config.toml
head_dim = 32
vocab_size = 512
hidden_act = "swiglu"
parallel_block = true
init_std_qkv = 0.0285
learning_rate = 0.00209
decay_shape = "linear"
z_loss = 1e-05
MLP neurons of a small language model. Each row is named by its layer, matrix (down: output weights) and neuron, and shows model dimensions 0-95. Each number is 500 + 50 x the weight over its row's rms, rounded and kept within 0 to 999. Numbers have three digits each. A neuron's up and down rows have the sign that makes its largest values positive.
After each neuron's rows, "fires before" lists the tokens most often just after its 100 highest values on Wikipedia text that the model never trained on. A number after a token or word is its count.

L5.down498:508519592573538514560393539515441508469551451423452509533516439490536401499495479492500587486492502487459601629482529497481593498459516504478499520479516509437497538552532472523482562544556513491470553515488447615407540450494482592450492576476462559389539432541387459544484482490451505599
fires before: " G" 23, "ch" 19, "C" 14, ":" 11, "g" 6

L5.down97:517538479535580520446459622553487510462434516578466605505518403464437497519518454514511486455508560575546483560502422483438525534486471483612532480408380526397520451489477540489502473472493510546468453430545480489484561561474556475520634557571435461460502556481527465555436543507475508618
fires before: " " 83

L6.down83:453507589500558492485494481508555382519433506560522536513478407433626499469524477600512507483465474537514486527456568565436507507461487458453517501480558567434561539616518450510468383520526459474391443528538535468540515502439441524531560550458505532536552424562502446468461452465619498485
fires before: "ul" 19, "ear" 17, "p" 17, "id" 10, "ent" 7

L5.down348:520567426583425549483628491485496479443633425605511518509543487552544472492476471481485506569550532490541515517481483490421477447412431432485553550460536509484458323524547495490367409516556450441473433467468486477469459547520559524478555497455512500419520429438623543556510410502484525521
fires before: "o" 53, "ong" 8, "u" 4

L7.down139:493434443436493452547486402511503477501478528536470475414486556468576608511439541544448538455580419576625516517507471489548575481508530440553547417468482547514531477432443530414578468474456516603501534523385542553520496495525580442496482370523517428500538481489474483362436521566529533475
fires before: "|" 78

L5.down371:385473412467599496547572482536511549456454457575573500440581425459464485419481564542474473511487531511516504548494529485464531565482442439402526478471468397496553584503490514494472540426473492434459554441532480498482522541445512619456472530459530428505510509514562480473559516531577435482
fires before: "|" 23, "y" 10, "|---|---" 9, "|---" 9, "ro" 6

L6.down489:493428549553525467508603540561535512549458416553521554434462411546587477474411397581529514490395467522494549492582523396489522499549455521597493493512504584507517531496526518425486381592443576524495476594477533518459489437508581476577547541496556478417513500435465483536557524559385468578
fires before: "S" 36, "x" 16, "5" 10, " S" 7, " C" 7, "ro" 6

L5.down300:572474582496474515545503460464536449514569416551546522563514492478464594467533453445561412629492566522527517499530595556496536431503446475397489491529507555468549517534485498539446573574503477432530457543450460380520473461439494522469466417464540492551476569393388467400584502503520449484
fires before: "l" 35, "d" 11, "k" 8, "v" 8, "es" 5, "ter" 4

L5.down470:411475449574470502517438536520510512500528586547500422471464592472474497443426531521531537426523557533464490549507540559532467427427524500419546380452521465485551547434456523503426523560408466526431462586463571551472428578506511525556556507387578505495518501465452527483505492542482436438
fires before: "ed" 19, "t" 14, "," 9, "s" 5, "am" 5, "ing" 5

L7.down131:490569487540586441494502462532522585455423457520623496520555586501477504549551502510495489404559483441560535446456524550511477518485528462497491490529427519457470468501524515479535495458515474528635497467472498614507530466539531609504481666479504542444450540521495378587520439517500505511
fires before: "an" 18, "or" 18, "is" 10, "id" 8, "f" 5, "i" 5

L5.down166:493540519525478418464526458502516566550468530630533486540489582460484493526532504477444461470526526546500559464493506607602489483505532462487448523469601483521540530518454386507486538520546401547453450530525475351496501540568628416457479497567464493533524497502375535506496588428512480549
fires before: "1" 30, "ol" 11, "F" 10, " J" 8, ";" 8, "un" 6

L5.down394:557490436512465493511509506508545472533499592604508526482467471538517401539469491545497531534455408518561463498500476504480509504552484445531541493467579591541518567443532544499567428451454465473590496543547450435462497562476510516434500517597458442483495551581607507555489483549506533527
fires before: "il" 23, "her" 13, "ember" 10, "or" 7, "r" 6, "im" 6

L6.down21:563486572484456566544501400485572517478482466494539497542467534527376521585518466495500467495554486527593448431550507446527516537621508513463531460527570454416533429520515504593434495470425427487496499423564443578460517502509411480471439533503600535478461405475556428479549532462519491479
fires before: "is" 20, "d" 11, "an" 9, "al" 7, "ut" 5, "er" 5

L7.down33:539416526575439549607538511475497426481437535521489546463481560522507400412598425474472503559421579453472540398488494588447506531500548409446521508422499555415479439487536525538445477452542481502447471533488468519489511526516536501532482443502467551522500552411546537494476523470475433554
fires before: "m" 25, "or" 22, "o" 10, "ass" 6

L7.down160:493394547449520572506504428412440500528508472490492539445455576441425496496535573448532534598478539535565577507426531568431475502474472464521568512495550506535467522423559538541539555468435454500452479538564522442488538470486504364550537352400542478510546488490529507488540471556442473538
fires before: "n" 37, "ou" 5, "and" 4, " |" 4, "m" 4

L5.down187:494481516578503372413460467454523528485455450507480448490451410515458465586481474526428417472490430462580481505579501443450388499451450433521550438444443506486544523440515472419434409491562506465478487434551569687456529441476511488525509488525482531410463533465437499481496373489580450523
fires before: "e" 26, "um" 10, "am" 9, "ing" 6, "il" 5, "ic" 5

L5.down346:477508437509471552505499446544556437442559498553542573569545563512494487467495516425526600499518521499404489513606495506573468507460442536466522571468462557355496570460517511519524444422384530529443572501565542504458583566499566451495494522525484504523492477488609533504578462432541530480
fires before: "ic" 30, "e" 15, "s" 10, "d" 5, "it" 4

L5.down369:514514459503582410514434486474527492492421493497475481520424526446561448452621495563479520605508549483531505456545456548505577539536466422421509565491467496494499632487431485525486560377484418489466448506576479379410503537498565446605489398514459590460534479500572546491469496501560518447
fires before: "t" 20, "f" 16, "st" 16, "s" 14, "v" 9, "n" 5

L5.down213:476552554445488519474457468497515464520516478507437562461652443393486501608556476494491523382430495465469542489538505371536468497436525483522506516423538572510551509490499432508516534491422524539475457580551521624460556535521522541469446524482516458446509573431469453501536531523457519490
fires before: "b" 90

L5.down421:516500491486484460525540463503460457480451518529517517555475468507455537541564543398383492455432509530511512499451498371515475478528514555473502519497459454438450426548543546461540447516486466537474513428485408417498551569501468600527523558566465531615565552413496468543541524393480561489
fires before: "st" 34, "t" 14, "ur" 4, "il" 4, "ed" 4

L6.down278:449484516525480421553534514413487557450532533484462421380436589507561540492580610479508442420441544537491553450513548543536461507544487534523499455471626506497476443512528493510502473575443555513542513513481545515425515477496489478503408490538492548415536505472481505516516558553510583561
fires before: "en" 82

L6.down461:456528498467428591514415513556478583481490539489444525543415497451493481543496468531548421523506511473524521475439534467548470507452427549524438462508576534482526464542416439523405527583528448463548497450578431694411500508489560608454450489496461456538509492431556571513440550554446517471
fires before: "a" 33, "b" 14, "k" 13

L6.down30:518535494570491432523462521520465521445541477482429405588566583475494470541529530438583560467543482448496510448585481601541463547418557600402556594461562489449600521424592477470465499503524578476578488551585484471479491496484468483494511515465556534437523446429475473537417465546392557501
fires before: "es" 38, "al" 13, "ver" 6, "od" 6, "e" 5

L5.down473:476661542585486524476537464500506409415464496414461513545664490579500604391501453460490406499573543560542554594538534485485601540540487497532495520472472544553548497460423528511561571462460519538423529546477560460412529458432459418523483404471525528499505559452478555523513448484581520459
fires before: "or" 39, "an" 9, "ric" 7, "ic" 6, "ri" 6

L5.down383:468514389511468439584515407517599510440509488503491509467464498383494599542582579539475465550511504506489487493535419481523538480527535434437517462486397468507430582545513411467531550452442510567475574446409512433488500534461551546513519359482382492538530471526439513545530532520499598501
fires before: "st" 76, "m" 13, "il" 6

L7.down337:500516524463554557430473524364577484594407470501575524492517448476488441478508454551483474595498508517562535485571543512471429447451475586489509595475485524590531493487515457532528510391541503420625475510492506472551483447366520586521453569467474451556518501539515447505479413556610454527
fires before: " |" 23, "ent" 11, "as" 11, "ul" 10, "ub" 8, "ed" 5

L7.down224:509455484555466408490548536522551568455420480482511518520530404469451449461562502490563452471506506551548447542484511560549531586429500517411414485498569520477525596417457471460515531532474465491531541474488488398505553476461564517390462383518497550524539473527558428553518478506498533532
fires before: "t" 21, "s" 18, "st" 10, "f" 9, "c" 8, "d" 5

L7.down379:516489511482498505492550469483464479554501462524436428526532505542429532443476432479524530433445458434519491625481473415501452428391500521491547516544508424621521444519536465529595580539490536481458515517475487623584505531516520518545519519543444515541616513543377533572469590520546579443
fires before: "p" 43, "m" 39, "mer" 5

L6.down473:579587385511473555460442571460548465500558470492582519596570609517467502560521505473542510519496483499448507508553588509509443494484491442450418493533531562458527465516407567447617596555526451527515490520492495503426530552485486535487530454522514498459479626430562439490483485464541448441
fires before: "l" 27, "d" 22, "or" 5, "el" 5, "ic" 5, "at" 5

L5.down172:536548523412500461475480447465508588471443534499433515549508557454479430542578482475520511457576567540482536493493532552594500550439495556512491513500564523471531520542610498534492544536459520543419488518465553553482566480521536524534458398508540530544546487447441636439542553425441513560
fires before: "ro" 17, "e" 13, "re" 9, "all" 8, "op" 7, "7" 6

L6.down464:537492484498420494466496549570558485431550560554512517432560527536541531512430533500434444397519495482466552517461543585553569492476451473362422488532509600570505499426482482499573517531442536457548518482559572551483495436450488618533370375493480519508512529457485527561485507511516463535
fires before: "r" 23, "x" 10, "c" 9, "t" 9

L5.down380:463546514482497571533486542436490544416561596489481494499413541513360608415513536517447516404546533606471520497453574570586353523454503474569499469507576477512558400524473430474514473581528508519520522578541567522532542487451529538494521549564544538401436539497478493541553542515449516417
fires before: "us" 42, "en" 15, "is" 11

L6.down200:479470524481510470490441497488497556512443509484575422552521390488476384506496546469439500464555528553422447509511472525534566507510497533549611548397483548462507613477472589492462521463486409515424499512501532383472461539574558475497535488557499545535429550442520486512464618363468475522
fires before: "s" 65, "," 9

L7.down255:506444643527465458431525516552499414565544494533374525462545435558469472574551480558504526456464517539439467459493458498488449536455522566480540568545485491514528509576485516539578506473475511463548529442528526460485535510506512479458543446439415438455507461473408537613446500580595413531
fires before: "e" 26, "al" 11, "es" 9, "is" 7, "p" 6, "el" 5

L7.down123:524502410469474464532497490544478460419447547437468426522614459467532612509490481470526480509457583444526492434439460487580549513442498480475470407532488525487548531490521515583491540463394430484579460536572541655472434576511519614535570693492479509577489537477469521443417521565500444470
fires before: "," 32, "." 20, "\n" 19, ";" 7, "\n\n" 5, " and" 4

L6.down330:523491582493484381441541424556483514440497470474482496468431600540551436498416484467454449504560568515440447561550440499534524528534533455573504456415456490558468611566512442475483427522489502526503549478425461396479476428571487396471509456502576529516455559417466472477478558506429482457
fires before: "k" 21, "e" 15, "t" 13, "ol" 6, "a" 6

L6.down459:515492496481503556531546422560541490453554485482505483490447541508525509589491418455545397463581484505494507435527486411525482429494506505442475454450475510539403350469495497580507591524474450537451468425482501651549484445562456437415504578513541497538410491550564553530499382564467436436
fires before: "ue" 23, "u" 14, "al" 9, "is" 4, "ing" 4, "n" 4

L6.down320:516524429533479480516505493547488490459483499500431396654536529483553504490524549495562476440498543360471531541558476468470531452552525474476521491422544512451455529479425463548539567526473472515522548534530433642397526509467546578533531570540505542556546525517466482552448430464511502579
fires before: "m" 67, "f" 6

L7.down368:527546496487547557491539477462484463490608555431479434505473546467544522449469466461542431458521595523431484427565447480533505557465531516512515486424587549478477394476507518525484502427534474524476439430418522782444463529581478636483425568458522507536410497479554525530419471451488457462
fires before: "\n" 30, "es" 20, "v" 7

L7.down395:522494549505503464441429527443498541456444475458456438550570531464435474477520484479460442506443452550484488525529411509512511525540500525406565558585529495396506410446489546447420467507446524543466554463508454548524419515519412549487441533519421553489554473522479467447533598556474451489
fires before: "ed" 17, "ion" 16, ")" 9, "A" 4, "C" 4

L6.down148:528489529626464571448442545525512532499558447523510444523533478405483530499565422553572465507437539530471520449535493522546599532528506445604511437483557432501531383512504516548511356541651521451501483366503508610501570560541493431486466537547481482612428430522507491551484528441507447562
fires before: "ou" 29, "ad" 11, "ant" 10, "and" 8, "ay" 6

L7.down67:488413478495575451470489512486448580485469430488485544527611622411548585453486569467485523508470601465480406429452486503558433519446469513440558519520467447455476412509473458535512491450559499512500440426562518615464520453509578580526520506399532427617475511529444506440476551414542517553
fires before: "er" 35, "e" 12, "us" 8, "b" 6, "m" 5

L5.down339:450413531510483481475520547473435479519615443479491444511522527575558566568520456486530455477501613469475567495472508520527496478492454470363490517443515479485453428529405556512525507493449435546526463487458476596511451550523520608443469432461540415563494601459528584472518490500485539561
fires before: "s" 44, "e" 12, "es" 10, "g" 4

L7.down384:393551475514444463549508464483484467470567507524455495505474569517493428512533510495542479446494517501455552505497411580425436464498504393533484564472574435524513571459483508541599445486508542544513548333608508222479462448524542559476505455437536403464533546443366440474489566499465458549
fires before: "e" 22, "ec" 8, "es" 8, "o" 7, "ep" 5

L6.down345:444448511449593486527396485518464549483493425452420459497517500457559403508545526456497572434557505510548533461541561488544609566461458463517388496527637510500549580507566515472383525464466553532419444463564470541457591478403544533469485518483524515457517476465502443500420483526472487540
fires before: "." 51, "ay" 23, "ar" 13, "a" 5

L6.down266:491561510511489495489447442448466521510511555497498511497537419491536491437448398512406543564461441555454446490444477476520477529523526582540497558475500520532443592435560539575482499473538540592510417589490510475480478607522554465510503507549440542491479630469462439462419507532561502455
fires before: "ct" 34, "il" 11, "y" 7, "ber" 6, "b" 5, "in" 4

L7.down290:518555420522541527445486519450506435484479533534434599505547448524492533425533500437536471420446501537495543516470606533447506486510507487499450564453508495503555424419436504481544535517538462449509510407521453518508521555496533537483499676530481484413522588477565485455491482513580453426
fires before: " " 43, " in" 14, "b" 6, "1" 5, " on" 4

L6.down378:488514520467540608570491489467451495461546517564452390477517542609546516444387486573448500563535555507438577580540448491496444445502466463430558501545561439465459507458520458467471512453509483455556565513526572527512486555419510399495459413457638456457533452513509512487402562513582410548
fires before: "ue" 13, "ed" 12, "er" 11, "em" 9, "n" 9, "es" 8

L7.down503:494445484443459488571549456488535517537475533493538551475529563535494528483534460599442490552534534490470478484483587487536549495452465560449533468515479453473535467460517532476511464553496539560525414420388492560543563454578471606562477619442371392444436497480498554451551437504490498429
fires before: "er" 32, "est" 7, "us" 6, " in" 6, " the" 5

L7.down410:632433458487530443448544468561399538457503473525530528599507520483458518468476462570473558528446497425513562520415451485480509452522581488460514495402532496511554394502495476484548417491469537466482476627417558624438453485527492539460460441406559486482587505590412565516546532501511527461
fires before: "p" 41, "m" 15, "ag" 4

L6.down94:469587444532430494528518432547583459496481527549458554501501482445465555454432488490552531575610485573521477465489515476495425541493473464460510440540399488460500491498401491521494582534525559541496527441554556495469406466612471487439510481460549488585438472545497510600482591466536494519
fires before: "n" 23, "e" 18, " D" 8, "er" 6, " L" 5, "u" 4

L5.down101:537549439599513479449441551446437400522551593520495511562563482565536470463552461581515504473495530514599517567533488408453500507493513517565503484470523412531476517475474506501548539502413508490400380492503493466467552548546571632546540519541458463464520616483444464557479581554433529494
fires before: "ame" 17, "ot" 16, "or" 7, "e" 7, "ew" 7, "ation" 7

L6.down375:535451545575473430432507465515547509566538526525466452489476531451409505589466490523687476492489521440449517527515501457563548523591457371439529429485636460441507482522451477529555494554486530481479396607475502523446480537496511462428453492590422522585552564527516496537505552516527515475
fires before: "e" 31, "es" 15, "ing" 11, "as" 9, "el" 7, "en" 7

L7.down438:531598547505539472475384478604512454506436465528479530504480574425572437455567527494444485428499481519465513529513517468537516542485454481511466464466463513432506454488410537510410453508597453507465518456580417585519527467498518469461586554470448444511488558469490591507541462557546577531
fires before: " " 67, " in" 8

L5.down114:511455636527558466544464502431480525379381525492573536578482469518409493476507492552569480520577468622443459490550458559528469461572544559492524518518480456556595488485491491482514600439438536559518558573493495460501542497470489464503537435523447487538475467445471500559535571586547528498
fires before: "y" 33, " of" 22, "ic" 8, "ed" 7

L6.down359:449422492531491462556554456577494481564548552489421460490427551489548534525533488557555439521438579544585441505507535466565480444500505479425481473477473495606492548672534514394466576517463439457535411441507483519483430501417498649496485496553535503511528571560395589446434509581510465441
fires before: "st" 16, "e" 11, "ed" 11, "ing" 7, "ie" 7

L6.down125:451527506520460557509588503507449451498514499549515480477520538496503456434531564537510391504523481549558473546471476389535529469562536581448485506610373503513470469505524569457478518647448496499444458398508458529480438456457562416513470571455522470483581536548415470482622487505459560503
fires before: "ar" 17, "in" 13, "r" 12, "am" 11, "a" 6

L6.down29:494520442589483498467496466467542529550438477515496440443395540405538487529535502552580428506614545479611447552501529504515504470500560609541398530503523470502485524465520427503507483453549525471623507572417468433421529434446511483641483559530522574527524480561359541516454550482534436510
fires before: " the" 32, "t" 21, " M" 4, " " 4

L6.down302:415560456486559462505471489518585425566472486471553507600525541445459552484478429470520419518456537463533549460399450509459509452537412423486444612511480619591456480436509438470435517465571534538554556527440516472544479552461458630401549547496584441489446510610534553530521460488448507485
fires before: "k" 19, "i" 15, "c" 14, "ation" 11

L7.down386:457516483518490454485550529573554563529487528599480478511520475469456435534533595495501537392537551540455507549486549491396492496516470443514504548487414566393450569474533503553464622440426559504550475421520543460455611588453521413546535426539488478519577556490571508526591550571444417594
fires before: "|---|---" 31, "|" 27, "|---" 11, "ab" 7, "im" 5

L7.down414:560463523528478424532526532569619458463546449566531541459484496388511497389641483439440459593476524549489449507491484472522562559472469489454524505471472518472434525495535487448496531492617427556502496535567508472472487446481514397527413476411506450482547457471480468605617539457437391459
fires before: "ou" 12, "es" 10, "m" 10, "est" 8, "em" 7, "ew" 6

L6.down335:489452424534511431530543466493497522519436561421500557465419478488456493470480602524489492566513500566547465510560481465441486517534473520489578549554570467478539594453467559529537542521467458446517545524481514438414531579498498374451500452546479557519513575468570360460554530499516540634
fires before: "p" 27, "t" 7, "ist" 7, "c" 6, "ce" 5, "am" 5

L5.down310:447524462560524455449577468508466505559468487532501466499444539496460467500439544598489471461683546447423522493466464501526487475419577502464471446507437505512521510507442434494529520539479554513484460457477495542506566516522560644441530544485407446523546435622466618452442547528553487415
fires before: " the" 27, " " 22, "ce" 7, " a" 6, "er" 4

L5.down316:541478523456451450493509488539530568497555625492427488498423440431448525445477427551549507473548428509550471442461469486516591480435475470458551481550440551557486529494516445574566455517548479476652463410470452595463479547506359646480564438537518601560497450491554402512482389561523472492
fires before: "i" 12, "ess" 12, "il" 10, "ot" 7, "he" 6, "ed" 6

L5.down400:450459474560479524532457566499407488414538508537422484499526502485498367496462450545520509482447562489478427553571477522479519508542489512564444489445668483561493583519562473485495566432471487475505530423486498506513529588474559737540513495523379457529492506496520476477432526486505515449
fires before: "ot" 20, "e" 15, "ame" 8, "ew" 8, "ear" 6, "am" 6

L6.down269:533453474469498533486421523525497580547471465472532368503530475448479400447587467507480478421543492471446491485479560523535557507546515452470503491507463542536550590483552483542534476511495492552573516464485577324474518467624569498488462524539508513480532508500514430554510553444485547620
fires before: "s" 32, "A" 12, "t" 9, "H" 5, "R" 5, "," 4

L5.down285:537423542527426533551613474470545510488502538542498505531511558561478581517441512485579489528518522533519481474527474521523452499438410526506558532467505550519577585481400564447516463494483446529498532634499469481503441504584469488497541648530471481447470534517457539493437442551510535548
fires before: "g" 35, "F" 12, "ig" 9, "B" 7

L5.down407:488446557508507522520441441482545449456577574532506597554500500568489484534512473435386477491446510500430533512478502558478492511490444426474493476492644554414513460538542480460606476454448514543530464475628569541490569478472526547511483422464497577462565438443513493426489572540401559569
fires before: "e" 23, "8" 15, "n" 12, "is" 12, "es" 10, "an" 7

L7.down152:491501467511460523486437497547614437453543546569508597586496520515544453439452461549528477498465464552405482466577534455468475571445475517427426540437420456405530541465446544529531568493503569442457470486572475519485449531452534565504518680516508470535542561481546544411487451556566484580
fires before: "9" 31, " " 22, "99" 10, "8" 8, "7" 5, "98" 5

L5.down267:498437562471509437472444541522577562439560531551560492490529507566576424479414512481492510493495530481484536580478441455476495509481553532576436442510538560410582395514530429535482516456550508500501420456500432629466529483484509587517476725464435484447516504496571489465469504479479506506
fires before: "am" 46, "99" 14, "98" 14

L7.down39:493488546493572487544540485462508459419426491442446470566484523568536470488543531469460493496502466550502538581443459479586498522591485517449477446466541480607544434611454499413523563499544505541530412504468439584465524576555475534467581544468430473562450426456538512509467569510425431580
fires before: "y" 16, "um" 13, "an" 9, "ic" 5, "ad" 5, "l" 5

L6.down67:417495487544478496559531537467482482523479480464528529442553454490451500519407501424539618506421523500526520520534493524491510489531433419522520496432590482541502540476590510589522457592528454515410464587477477377516420404526422422414547487550521606594479504419573521499465544453512530340
fires before: "s" 15, "en" 15, "ou" 11, "p" 11, "w" 10, "at" 7

L5.down43:498528528531589512544407456457509529524443500508432522500495444517518518500519512402544493566432527475507445477499495565506535474421414452512488533519457516500506397524438508476488604571398441575469479479586583579457520548482579415475469528507510479414458421482489564519462527485463509549
fires before: "n" 80, "h" 7, "ed" 5, "d" 4

L5.down73:523442486594461538511554477466508505557502452537514459481474548532485470406610493576405417521492536587578512504599531408559563513569582547546586503515456611512597491478498476558598562493439550514452387507558555495483548558483562487409490560461499564474467526449483510506601497555501509514
fires before: "ar" 19, "am" 13, "an" 12, "a" 7, "il" 7, "ur" 7

L7.down267:543547460505456535536507492546483400494521359554529568518436607448557506513535493465466515483474531504522574533478449504472413506492505514450501380478453411492461523607494570500500565406522589480491504580451491518470558454594527535464545415499499412357484469497521558577470513510511491473
fires before: "e" 14, "l" 11, "s" 10, " l" 9, "er" 6, "g" 5

L5.down120:430468476528494517411499407546600564524492474507461570549523607533581475462537491516516562398549501559476540410465459487423466562533476458485525512467562517544592512501520410476516489446487519459559449490508475561500449590512520544575547583521499473538517418520472555462569498529482509457
fires before: "b" 23, "an" 12, "en" 10, "p" 9, "end" 9, "et" 6

L6.down134:500569481570473455573518560458563456393536591480425480538562479553514548455454386525541488532436557552420501435468521542446531576458455476416489503535488504463565440557544493588525422499544464607504437554463476628390500577507471550551522487518502470498544503485535555532537466516526478547
fires before: "le" 18, "ar" 16, "v" 13, "ac" 10, "ver" 10, "ff" 9

L7.down400:532523493544478488563578458493554504450487552519392504507593621511508492523498534542444510584436599495525452492544507430485524677520542528439523592588451464490438577469537520421498492469461541507428569643578473411423458498519556581503469550492497506581516495456517442453471485502478469507
fires before: "ber" 26, "in" 9, "ic" 8, "n" 8, "h" 7, "d" 5

L7.down418:480533506511551498553530474496535591508426558527503534461548459492523430525488573491521478514451528501619441566509501476533552549472501448490503447513561515378612518448471486460473540437407544495483463493550482450440563428507500660584447509469491422435494423540576480518551513547500516527
fires before: "d" 29, "1" 10, "k" 9, "j" 8, "ar" 7

L5.down99:570465543467495492472522383531507539508454521492507465470553540486454466424519498535442491531564495459593538513473520530518478446520570426491603471422473458553516367459534472519406645476590548499481497486475450572531457486401479620487534448472526484479478506477525477610506452531435579599
fires before: "oc" 24, "p" 19, "b" 8, "y" 7, "ic" 4

L7.down380:504464438517474407497526491366661411549433536419497582481459516494499501489517537481445538566499539560558459585595550514499438515519523534558508543483469568480495398557541397525560441448532560568483466592568532563525534509464496485495553468566471510489432576458406561547410398489504478595
fires before: " " 57, " s" 4

L5.down432:546448440446499369414509466607530514503531421488566458469488543422484462527504515512550517494465563485566486526527395458540421451424429492508493520445465528538454449430493486461499512482544536423490543548487461513515461387492429419523526479511516415450489496475356588535547522495537528492
fires before: "n" 27, "e" 15, "er" 6, "le" 5, "a" 5, "an" 4

L6.down319:510548482480442523515512439536510571562510476500540531505534510511420473432483524495496416552484459632524539412548509616474529542424479436443494509507498423522516465495512473420490532364564552419607605548590486534478466485484387560535426481508559472515567533551488538497496507493530541564
fires before: "n" 16, "ch" 15, "y" 9, "d" 8, "k" 7, "p" 6

L7.down105:486481568489448538518499566569493470567521551442444457525477599518552461510568508492578436562449531479467477433455469554524533534540519392522522492454450503492499454518612474567551489585587480496435437456525471497436488466546420574444532563516487499593489508516457403554525530468475486422
fires before: "al" 13, "ist" 12, "ent" 9, "ess" 8, "ou" 7, "and" 4

L5.down169:552472531506431485498419492458541529439575460485532556517437467568521414537511461466485469479482435485523517509480467454561498539543560543480465479498504446465529497517505512480495501477543422533480480572467463674441540465428520560500495665453480491498556525491441458505478634477472460501
fires before: "00" 38, "01" 28, "02" 13

L7.down99:525481459590540520625540550459571477522438450482494506449490431451487444498571422511454497576547505451576475563459533504603519562571548493482530511453529475532561508428520430559561540486615506489589556496491453626579482499462477666510586559501431453500478508493554471511516591499449438567
fires before: "+" 17, "en" 16, "m" 8, "st" 7, "ard" 6, "o" 4

L5.down468:536478518541589393485478502454472497517487497377501541554516587494476522433541474537452405473494490380499528449398496530527506526470520476551503472484434540420509479483529446453449538553571396533549461384478530740504474491480555576466508495468533482559468536508503582568462537593467608525
fires before: "c" 17, "al" 17, "ated" 14, "k" 13, "ial" 10, "ation" 6

L5.down228:429513479422430528491464459481492526497507553478569498476511398481507573564517521482666505452549510471498498585425515596600469529481501490452531577505530509533519458475515511492428516459422465475600515530495580511428498525415459613497448594487537466510605398481407451530473529491419483502
fires before: "\n" 43, "\n\n" 7, "ir" 5

L5.down196:484499533610554494482546454569580495526473540495465470573563470436432518535538487463397457494376486492490529516443506477606466566549500532505522536412505524469527572498466508481513535577457455507517431471547417437464453527516565601544486579554571562449422530479481601558488468566504555540
fires before: "f" 55, "F" 13, "our" 11

L5.down104:522529427487486567509459474480568427496610531601517434479441527414501458468557507497452475592502500566447468513453603550555501516508493482467554502588463438428557467539568484366490430601534450588451461566487504443493536489475533452440512497589407423607418519472547542543495511550502518510
fires before: "ent" 19, "b" 12, "ag" 10, "r" 7, "en" 7, "y" 6

L5.down11:500517514542532525522519518481560494594519618409619547590540505459513514538484451520484475457538433539523471495432419517504505495457518511489503498552400558512483501586489453566549508516470474508421493506406550521515572501439499564419504596528498519589500473566582489527502434504460487570
fires before: "i" 26, "ial" 19, "k" 10, "us" 6, "t" 6

L6.down444:574549461494506517502498533540455458427406488531414484548502536442409616525513391577548484433479494465541383571542514463447440507481503491454507509478547494567438399527476373467452556504543581489593566506473527596574481530532461494520574452397468514421510461543448587539441488545520497476
fires before: "p" 45, "m" 35, "ment" 4

L5.down474:527477492485527513461496620564410474415530405495441576577535551435544499512502504512559453463493538512528432464385483493494548453500598457485472542457470523508522352579500488516469505512480499507480418447539528637554477551474542538469502589542449495459469523470573578520577524532504564563
fires before: " " 24, "er" 8, "ly" 7, "le" 6, "z" 5, "y" 4

L7.down335:485611516529552471624339454400474438488446534526502556458498507524467562565489502538504552524561524500525482573429482499509527533567517496604526475508591431368469504506495523463481503434420516554484468531516454588492478528479521489628407383491497513633575511557472505531500388527506544478
fires before: "|" 84, "6" 5

L7.down260:521577533458457517515562501487459480514451472476453528457476503526512462511510342507456494438519512534573556526487533563565431465519504500545460480422515463528530437500454524485453474476443524506451407519530536405407463483492481414544496491580457578552566381599490501498510526416496546520
fires before: "b" 26, "an" 15, "p" 12, "or" 6, "z" 6, "k" 5

L6.down161:460476545546471447470470485471482532528544544481563589495519493477427497410561487488551521472528455451589472478536433488494537494532464470519529437454544420599535443552476462548590476450434439608487498519498530678499469501518497381519470462501432519571453482471519622503560492515474409483
fires before: "am" 48, "x" 13, "le" 13, "et" 8, "ac" 6, "en" 4

L7.down371:511478570464508574497473485568470480566563520439366486501438445581474532558502454550505448522489469507502473495529435506481489401535408487523524429479417460501571540485441496548513557525592563490473507487452523504443444550419445537453589501478535560428540403477458432506463481474492501625
fires before: "g" 31, "ch" 26, "ff" 8, "el" 4, "N" 4